Weights of a small GPT-style language model, trained from scratch on English Wikipedia: a variant of Adam for these matrices.
MLP neurons of a small language model. Each row is named by its layer, matrix (gate and up: input weights) and neuron, and shows model dimensions 160-255. Each number is 500 + 25 x the weight over its row's rms, rounded and kept within 0 to 999. Numbers have three digits each. A neuron's up and down rows have the sign that makes its largest values positive.
A block is one neuron, or neurons of one layer that tend to fire together. After each block is what it responds to, as a language model described it from the Wikipedia text at the highest values.

L8.gate179:558533455468492519530525507448522501524520507491494555529505491530517493477525525545486481566509495480474461501510506541457544484503522486553516495501507435510524533477492494517509463472488517529491481494498506508482519529547492469515497499490520479498480432474478521529483476552503503505
L8.up179:534515518465492485514502472502497536492515536528477514506498524467475498485475525488521504466517479542471476505519489521515458484488483497519494485506530479510491484553544467508493501488499503535476491531480523442523455503502512473472519506465468470547523434474542504538514452495533497498
L8.gate556:509485446488510511526476496504538535475509559525495530505525490507486504429483500510507461482495466504533506496523476518484481484530527475501532518518493503492502502545496512530472479510528489482549495494476484507470455521444485528513534490527528483477488448475522496551484432482485474461
L8.up556:517472505491488462499471527515511525535510539497482503488501496485484510472468488510462539492492490549510499529501495516479440523527525499533546518487468487549513507531517452501487505590463495510527496455507480477526454496492467534486466507526458518528482487476464506539490523498522511504
Description: Closing "==" or "===" of wiki section headings such as Sources, Gallery and Death, and closing quotes of song titles in tables; also some mid-word fragments like Sc-ot, Te-am.

L10.gate221:499485493517507498522471519468499489461521524513507525492538520465480540531521526522530529533495515462516480510551511488534501489462487490479521483483525492498484512478513525470473513505526534512487477487458522487497482484492516491463510508469486490534516533475505511497486539470519507498
L10.up221:483448521490476490484524511450523519480479500478450536519487448480464516491510515502506467493525489494459489462506524477505530475495475477537538531518505455493478527478537567452478518550500501488472478491511506481482485449489533501499518531505473464492506531502492487455476534502499523478
L10.gate389:497511483518459475480479510519513476489448479455496493478495536512457506456509537567508515500512513510505490508546484526493517482495503523473511528530502528498533491450459519436509482492497475519485485483493483505500497551493476521448474523529500483501514527502543532505494530456475514525
L10.up389:481487488497480458462480553454516499512447450491474511481509480465463523513516515482518477506450531530495467491534476490465509493482481489527476541516527470490491472485559510503498513515473538507479496545499508496506483497543455532507486446447527500517510471509530546511490486457485488500
L10.gate630:491463483497465484524509479510504509482513524475484508471488504461479535486529508491458484500498522486515492509527516518506474448512494523481521488482496500510477492501503524467507509506517498520500452438542505486496492432532515505510508460502518517516459494456488504484504462509519498476
L10.up630:531506484520504471475512528489491505500480490459479485526527453480493501481483552531519502519502476532546502496518533472487485501526500469502468529518485481535489516497514497485544531479513469547528482492485489501528487486512478473542482496463467446490478492493515517496532468452490513474
L10.gate782:498494511533498504483489511462532485507477465459493517475519533539511528509512533529492520520509512468495476496489523503512495512495516511490487492516482461507456527464460509493503474516478476498533489473488489492469472496467506509483422501538524521490506483490508486472543531473515482517
L10.up782:527542477501514433509478525519558520494460497486520561497476511520531507456545527462514494506543474504529518487519536503537549513466502488518484543520491496487472506503495517477521476510539521518511490507473502538501498495493507483502493486457514457485522519478516492526497455536523498491
Description: Final word-piece completing a country, state or region name, mostly after a comma in location phrases, e.g. Austral-ia, Canad-a, Pennsylvan-ia; weaker on closing quotes and other word endings like souther-n.

L7.gate27:480520458476493520464501483527487465463475512497511530499520534500525485518505472486493494486512525451493491505528492509530541447474459478552464519455531507471470492501547480512481469494495510530498484502492503523506515513516487543536463485500504529515494483468493462497536488549526527532
L7.up27:484523479538482483526511507516521500457489494470498500537500479489536489525516478504473506531515526433470472528475508483541516478533512467482481507501556515521475516466506524527484515489522542530507477495463479496491538517526485484503467500529507505511477494474519496532530507552465536522
L7.gate142:522536498529503510468517528451573519489472537538464519510520492495485498527520458468478515514482466502471509492500529508518492511475483453456491509505479500494469527508533471503490505522497482486531546472486491492522529512467489507466507509482502480503556459529507514467506480518515535520
L7.up142:479471497541496466483509441454527484461453505495524459525560495488491524522505497515481465522509534509503486502478533540477544475471501527469482500493496514499509495467481468500486489482497543481487501530517482474480468511540480548480530503503528517520519510501499517520473544502479502529
L7.gate309:488463469519525511496524533513467507524483517498470458509473499502525544506466530517470489509493542466507509521463502492494510529472551536475535489497513515510503569483524472510473498513487495474456485498525475535486525468490475510480453464505506482491515540451480500488530488529515471512
L7.up309:546513492512530503522537481513537508528513559496466482497527467527511491498528489460494469514546516521479543464520471519523473534475505534539509504491531494499555514502502506497450528538467498472472472480511512532507502468528476492487515477486493478498514454528535515536458496495458459517
L7.gate391:474504512437458494510501498533536476513481488506461497497479514480446528470473505507544463485506488526514500501483496453499483514522481494512476509526457545487540493520550528535470529495494467522517464541435495477495498507484499489500538508519497485523468520507490469518515501485473478479
L7.up391:525528446499489500511490497482514532519550537505475481484518524509516538517493538516443506480496520493474529512497486511494515507504478481531495509517515512506539464517542496523468513514501501496529491506496546527461492548509486517475510520471548527498485471511490495476496510556514481484
L7.gate458:525479515499518560532494506520482533475515476513490514487512499550519501505523488486497474516492497473514490540493519500549487444489531480507512523464508498474492503488501514476481543491505540496501475510486513516481493496467492496446518517504535531470496501471518477472465498485523514462
L7.up458:488540456494515511479523477492513478489497545495504445471446509468449558491504505496491495463467516529520465509472470552469503506501518513501499535473508527475466509477507496471500464468557504506514516487478535470510452578517513499518478486471463485464465473537490507493445492555455499454
L7.gate641:507541483508425517517520491492510457494450509529525494543508486531497518453487527532512485521534510508483480483462530490511514532541525507472494474500488501463526483475493495514454511482506472477522474494506511547512484469524504502446449544476521515449531477488524450543511526526502506493
L7.up641:523472515502517497511537489468504476477479512554470461466514495523516523494474513526512467510518501536495536460500500488517491506506518511481493497526539513482507505486508495516539483478514531478509493524456487495481529484504554511464463518461491455483520483501553461471501499543498499479
L7.gate788:515482493483479520495463498487495538497492517493498473537489466528535533483453476505514459508535500547546474483492480502510497500530500489485515552491512477474512470514507536490506504533495508529450486530488502524501516507488458545477474492505462508477474437478510487481432524526559484508
L7.up788:464535493514468478484479481517517513518482533475465466504554531497483517524456464509538458469464506490499498513476477506479454493472485494534453563529475534506519515499511514469493490509469454479508500514477475558483438515527510477478503475549515504487491523514496508475471490495493489526
L7.gate811:500456478467501485502496509485490516472435477498465515522523459521490509506496522485507495533538525500448480484503532498471469538468451536512485493500490507512455508526548471536500450485446478509445538488501493516467507482460521522487475506458499514450494526514464531523494503518478526545
L7.up811:504550459487450467461492441523529530515490482482492491496520547519458474456465507472513487485516491512461563486490536514489530489520477540508499523452521539475500526497528457475490497469518441526534495549539460495536514500512498513504479485502463480512477513470528532485488504501523475493
Description: Mid-word "ou" fragments (prestigious, founded, touchdown, House) and apostrophes before s or t (He's, Zhu's, Isn't), plus other mid-word letter fragments.

L10.gate15:517506497450459481508490501506549485511476500524497537526485450495462519547485472495464506440491509492479531520527476524528543511493465499495439513497496513527490476513457497457491474498479497464506482534510509499507485507512500466488500490483539469518499503545476518499532523509553453494
L10.up15:545521489501499536472505452504460497478530476476482460523509461528510496551487515529452497487524465522525511493477515473505482516546482481485548509526521524522537496489499496525522521484503519474517545493496447465490499461501557520549476525492461467534449490477503512487505468486498489531
L10.gate170:494485513514482503494465511553513463462470544490494491545509533521509526493501492522494498472474471509483523517520534523525515460460521461550474514484496493533471509449505544495508555546515499493564461466518496528515523539505516521504498521497540464438529527480476528498482446483521540520
L10.up170:537504507483461528515508485464548451489498462475501451502491486490456467468455480484495478486468499530523497525496472516481534528508470485511471465500524534468469482480495470487469522504510523495477488500453521476451505485489514491516486503491453469514525505531469448540550490506469506486
L10.gate238:481503499461462548479514500504491493497481498499477490519515530508496490481553497550520548460511496539462502499499549464527482479488472548482510494518468529474496472505508521486460490493489543478487475481477547513474535502493516538539449557537536477476470525513514508481498489540484514512
L10.up238:470494509494520453543535506509507471515497510497486511540489527489474500498462541515465467499447477505508533509490492527476484510467481544508494508525491495467514490471494474515516499545453476484496464448502505482541473527510480535516491545466525516492536556485515452503504493484495456487
L10.gate399:470516501481515520471518526501489481513469459500502509505576548533486500529506499552494519532507466469525493516550530484472482524495518463514524488519516494508521507470517524436475475478501523524533493528482491497467471517455510533499487460519475529498481540530448499470515511501528496482
L10.up399:529457476464523472540541516513506477504489537474520429529530539534491513534500488489493482470520508526480511512493487495487521491535523518501516519495518533471496499499516508521484472532536486487512513494481497528488523473510516448541498507509525455505479512520495483497490502511456501488
Description: Short word-piece tokens in the middle of a split word, often the second n in Connecticut/connect or ou in encounter, housing.

L8.gate1:496548491428524482483450465469517478505480514526501506513493484521469497464539531463526494445507468468463530495526508485500446511495545476518482532496528516501496521521524514498510481485503461537487525506506511526564485534465494495477471439489528500483466522494480491537455511522492508472
L8.up1:491455482488482519534484483494517492498495543478486539526497523506471515559471466493488513511500526480518510467503532481495519508501551520502514462505484504495497492514486448476512485521512520490519529488480492446536509497497482488504483484516462523522480537539508495489528491523479502480
L8.gate113:453462481468468494471439517487539489470512526485444482489497451523531506541484529453466502498513526458501482495493535489482508484498498514499537493512537527478506494474490494511518479512497466496486527538545512520534462475519509473471470475508509500472483478520516492514472513505445511542
L8.up113:442489479491507533471530491451469476485470503437450473461500513486500503520503476479492506487479524466540478531515516496496504520499520496532537539461477490519513469526505522550541501506522527499432513541497480543571501499515478504497487459529510511505498479511496497519492502489474477476
Description: Closing quotation marks after the final period of a quoted sentence (e.g. …needed and wanted."), plus clause-ending periods, commas and semicolons, and mid-word pieces like an in San/Spanish or ec in species.

L7.gate16:534505494480481534500476464459507489500545563510514457484480504492516505548497480546498499535511498467448499507511499529522536448488496515512533527469493534508520551547516489505471470497510513513500495476488518466520490501522458473504488495497471463493540508497530514523478477509499548463
L7.up16:485489460518506466507548448491434454485512546508441464538462495469529489527479507530495495510531491490500459521508523508517517528498474502527492472484488494507549499492471480514492521487551511491447498496468498523527496532460526499506537485448465517490509514502500519495503496533526479498
L7.gate75:466517472444507528510512508489520441502492518541481518488488541474529491517515514500482518492532489551479529515500502507461503467482495552538518473484524495475501526547471496522521477466509494509500498513500521521521513454474529541474482506534483505518525505478483473552523452472445513479
L7.up75:469450530488506487474509476523469488458559466479487476460534540492478473507477493522504516474504488464473512503512518523477483508496457482559493506491469545530484472514502515474530451538469510497522493543482518516548523503545531506475497498477466523524497525494524527545532527522504483510
L7.gate149:479524480522522527497529577538500464437497503504461496567500492503521512503482537480519538487517482474498482496490514548476483540538453531520487471515531501503460512461498556480492508527481510522516492487519499492463511517516538471485521506494486459461478472533519515477501488518479493492
L7.up149:475498471508521524456483493525490509470482527468502466447471529467513492455480495486512479484509457514518518547509471467502506517507489483473500526507462506502482548492504489487538511525513473511482496538537525499519501497499518511477522489473497482487478528509520544510488522468529470506
L7.gate188:489500437451469503491499468529487484462539476463493482479471482495558503524478501526492499519495462510518492521475506516486519543508478531501528493512459475479485476433487503530518535521455526517485467502483470470484462474496462508487452504481455524542501492517518572497453503513504484465
L7.up188:505477532477479514440544521502469487524538517470492519493489499509519494514487501505482493495468480553508501510507545504439473481437474487504520469466551470482551520474506521473498514473485486516481495499515541511507494487494471505450503534493498457457520483519489502509517486527480477523
L7.gate411:514516467478500523520522517496509549528485505472470471517550457514465489508494506507494487517498519453544508513489509477489534530497508481541465498539508486532468504484515499488451513523480468502526513510503503508532522458495550464501538500481468474473517469522521494503495474479524490490
L7.up411:503505508517463447475489497458546498520503505500497499460470487457489509466467503517498470503514492483518527511506572462505499519483508510509462516513485455467481451466478516494512498464523490508474468473533503514514459476523490509520509505503524490501499546459520499479468486527554502502
L7.gate451:522500462474501450494499547490497495508517497534493475493514483486466514472476478495488470514491495526478512538514495528460519515465486528515485508486508535497480515469518508492529531508458523514524487482447507471504510511502528521462488519492508519528537529483554482539469471542537493492
L7.up451:479512503498507479509536486502486532514453477463442538472503473501512475510488469499503528492509509457495487490500487498483474552542497539524533509532531467487508461540487513518507520513516510455505488490468506511509523483472487515508520496510465479491489526500518510536528487524541511524
L7.gate700:492462531465470471540483512484545524519489501488518489481486522491490501488497449527548502507488509492516502535499535514497488496503501505503467506477551507494519513478511470494504484471502457470449487536453529532512510518497489504488442508474509527483510525515503545475465510501493545488
L7.up700:535477470514487506490482468491518481515522533506521535474530466508503516475530534515476536503451445496443507535519488518491520495512520485478465495507502524516544511481451489520482501536478514477476516464521464535543511534509469505529476496463504500498517478448452533510525499532508547493
L7.gate760:497518470501475479488527493491464552475470519540532519440503489501506536529547488506456485501508531482495525475517482503533503528502480564516494521498523510475543521489504496470516464548470475457480460510502479490509511483503477478509508466454544490521527518494475508448455500507508536451
L7.up760:525492498547518493489557493464510478467515480470515470526466502517500462541461489524497536503548517485507542467522531487454482539505453534546498486510498488488519505460497515531529460545503505520530502487498537501484451458481540484472530526498531485478500483472481550520505496478507488529
Description: Apostrophes after nouns, mostly possessive ('s, plural s'), plus closing quote marks ending a phrase, e.g. Corporation's, Hearts', "Eora country"; weakly word-completing pieces like mem-ber.

L8.gate48:496514525490526502486509514485504541529515538458532514476498503512533532533501497476499521503503511500500500491456542499516501473512503519484474474509495498512534507462506479438525510513510513515511503451520529541507470533516500499494486470477476491519535501480501500458496505535521501553
L8.up48:524513472498513455536453498514448511526527511529465495501512472508510535517520509511495539486535537482514555519504478498546488508479456507571483517512463502467489500500496458497501488547470470487548469525500489456511491534511515471477515506463499546490471464503481486513471471543502539507
L8.gate675:519543486521427497509536521484530543496481508463483498537502483541491511489504501495488453491507466512526497525499553481504522496530503493485492505497493505479493487474528467496504497505573551508483475528482531525500484488518475465501465522465507511473466488508466550520496545465515496541
L8.up675:543486477511497501531476485516478481527495530490480487489492536463509558505499504529483477450500539518528468511461480496505535512470512499496487501488520462473488510517510518483491526490506487450459480538506507538515518504507474461530487506450466469465500547540474527542471449521499540532
Description: Apostrophes before "s" in possessives, mostly after names (Ryan's, Overkill's), plus odd mid-word fragments in names and long words (Was-h-ington, annou-n-ced).

L8.gate190:526466503521509522488511517498495481482551536523495506484487461465511518517514486511452521465525524473501469491519510521502476539493517538480517467486518502465469489500517523503454513496530471478521501475539518490504526530486517501512488526523509499523492498479529512475497502532453476451
L8.up190:543517476493480480536493520508487531483481475480472535471503506557506464524510482493497530511560499493550500512528503453541476527515516471501507462538496490537486548521485481525533511517510474479508471496493483549476509441496503505479543496520448522522487482529522458520425493533547496527
L8.gate756:477541470495528510552505490475460479468510482498483522498481463521483523474501499472517514530496488495519472519520498565464523517514484526478513482523488456490503501509497455494467446533487492475505494469471487511544490492462525519500522484494469505522504550495477486481489508491513527531
L8.up756:526481473487469538497486495478452541514488489505501534516522513462575484479506497483481505536536469522485510481460530481519477481499519496504518543479468472537525463461490485498522487495494515502468513448486484504486492493490528484484500505523470496501530486438482500526436469482526484509
Description: Fires on the apostrophe right after a noun or name in possessives (King's, Xavier's, winner's), also on mid-word pieces like al in National, Kerala, ak in Nayaka.

L10.gate205:469476513445487491464528535487534490477526484510526460516505501516450542500494531524503484479551475506477513489527503526517499520528473535477501478520531505516553538530450516513460513486480455494504469475511472486525539485489513529492514498480478513531502526454479537454473498486488449516
L10.up205:521467464546513513477490530520504452508519523487480486520515477493548517518482450515528469480523460531482522483517516471506471519485481478494476515504507519498503515482507513476491476507477496450486519504507461493496504497470506478494481536449526448492503554515495517501497513530476455477
L10.gate334:514505548461463512505500489496491520525475472494425534519506510512507456495460495468482549484520506527494524483530496475507480487525487517492511532510488521496481482478536498458486527540501520497476469482485480471524534493516511517491471493496504515518529486456532519510498482539531512503
L10.up334:518493512472550515551549460497503469509521476521542509531483486483520525501482512471491484456505461473487511538534480551514471502478472532524483507536525508530486453477456522518531501517470496476501460472510503513502542459494522530479481457487485553523445529472509532445526467507465501488
L10.gate388:489499486483495521528545498473498480514512520516483512487506502527500460525477512513557541532483483479550553502477523473507519523492464512541492492528514561480512468540515510501504439448537491488503479490457507517488528543493466520532494454460511471500460546501514496497523492528528517518
L10.up388:492476511503495513463486500509501508481469522486552510503451480523498499487501497490513550505508540508514498513456480471534462480479477466470461535465493505540505550498508487481496514476542488542487535500479494511473512481520479518498469562434516476531524533518543497464560519502465498499
L10.gate429:432540519477521478485503517511521508513500526488473483532520525539501508489486502474482504556494491489488507515465535522524534461500505490520470523483537518490442547507505478503486488483482493492478517453505516506505504486532501496509478535504500503491503532469507519518496457540508481461
L10.up429:499459470489534507528467499505475510510493467501493483484455511506523547472463476535517479503516469520497478465481518504519544529531486475522533525516552532510520472473450480548524499472506494487480521469506507509513544503512504492546493528510482511527461530483504510516496480493490485488
Description: The apostrophe right before a possessive s after nouns and names (camera's, UK's, Christie's), plus "it" in its and some mid-word fragments (perf-ec-t).

L7.gate106:498494503464492468530534568495512491542487506501492523450483495525492479539504539461486463508481507482491502518536460490477490484488509529475468509439469491462474510507493489501495512470499471473493458510508562530490490519464501488512512505528549520505502457499495492488510427540472471491
L7.up106:525553552512451529515492492507483482463476487496489495486522496480500511507494471463501487513545459517515518534499493559533480483494504480518513508505483528514450486513486521464529511503480553494464510468471538489517482526501495472510531455478522536533507491522491509513462529507503504502
L7.gate301:521509515457514523487505555483472513462492531450483462511523500499470536472465524487493498489504484467525504488492495520517490523521469509481529519499507506472453500487555522437479556503479510510483470445499501552505486515490511481470436524462476475521486500501518475503472457509539479483
L7.up301:513520531523539492488508546451462527489544483501479517499500517473510473484472516501475440535473479539509517520470479470492534517515483500505467496499444465480508494535456484516488479513516520494461480480519487483480513519516483487533510484484509489501487437509508468511481527519529524476
L7.gate344:524467537509508469524543486507530510532508508480508525473542462526476526530497503453514485507544487510483448485491488491448461516483511516517492476452482500483462480467516517516485493489517511494534507515511554494489444506476490471506491467500472517490527478484544490536483484456482458475
L7.up344:463485534503492563529518489510463554478496484478476490525521474530478529520465520526490494500516493461491450524502502474494564485479498499503503493467489536497514482533515492525503507483517480518548503514472519461513513518519524480525492494496484476480530470509475462472492458519495543495
L7.gate383:508501486505514510503481497531495513500506518528430432504493465517504500530528476474507543522512475444514466492523498528508457474494522534532482530499507478508500528504499502471505502489520489526492499486478495554556497519512480483542524477513502521468523487425488542492468502497492458460
L7.up383:536458512486521519489484490489491462496501474535468484487473499508525513497485529475495509521541480462541494502513522479478542461490526517487525519493538486454514533515512496514514490491482488448495445508486472464504507481522492526536552535514483500513477490482468507504470510514509522467
L7.gate493:507484483463488495522494486494480509502484532470484483524502496510473496517494519505477548525518546535501464538514511521508507508544487522521474449486466505448453474475508491521468535521494496505538424499503463460504504511524491517510494464462445504452471491526509531487476478479480467492
L7.up493:465491531450471510532502504530529494504465498528477517472511488475494479534472451472498488501486440504517472495477499524500501522546505527483466494534481480496532513488497474493492511507489536490551532489522475496488466489486516516504493488520498537459496490497481499483480457479521538511
L7.gate605:517475468458466510474493487496477501487551556505472472486454440463505492512460467524462486487433496469468494487492480550498508494503477478510539483484562497512470532507513514475534503488493508532508549453509494536494467496517501456478511485508515473496504544505468477472523486526463486527
L7.up605:480465511467505547514496521491551474491513518495492519474535482489508511514471533455474472494535555501515547476515467498490505525490493478455521508507491514473495473492477467544547519503474505462503502507484461558498534506557503516516543504501518496496529510504460524513459462498527522479
L7.gate822:465465520450494491491518453499515487458524490552452504515520517501534477520498479490481516524512493437465454516531507500496499464521517534503487505503514501482462502463468519462514521536526457469503470493517493496500432504457506495474469512537466468549495492473485505502454468531518480515
L7.up822:486514507503479516533526506512516523463549514472472519440480525502535502509479495494514495483483486499547491543478516509549490533478472532496503433441497553438499519477492484514493506523516516501481487523557471496535497504496536513481479473526493480532481505540511527466466453507512514468
L7.gate829:521512507505503513467494508456548480532477539516511522496497512509541520511538556515483488509470497499469473481496506464518520487516468518492448519464501532459487499475539502464480491476478524471465462484530513501472518508539462466471492475506479525482495512502542465502446529533518528500
L7.up829:470568531499484537535508527468499474499507503474497543466516504530492548505520460478490443490516525495484529536499519471522533512474503528472469493470491541505498507529483498506498508478521482490519552545532449500485504474488490490482498512482510508480508494540470524526495508526521453513
Description: Fires on the "ow" of however/how after a comma, on "but" and "and" opening clauses, and on sentence-ending periods, quotes and exclamation marks.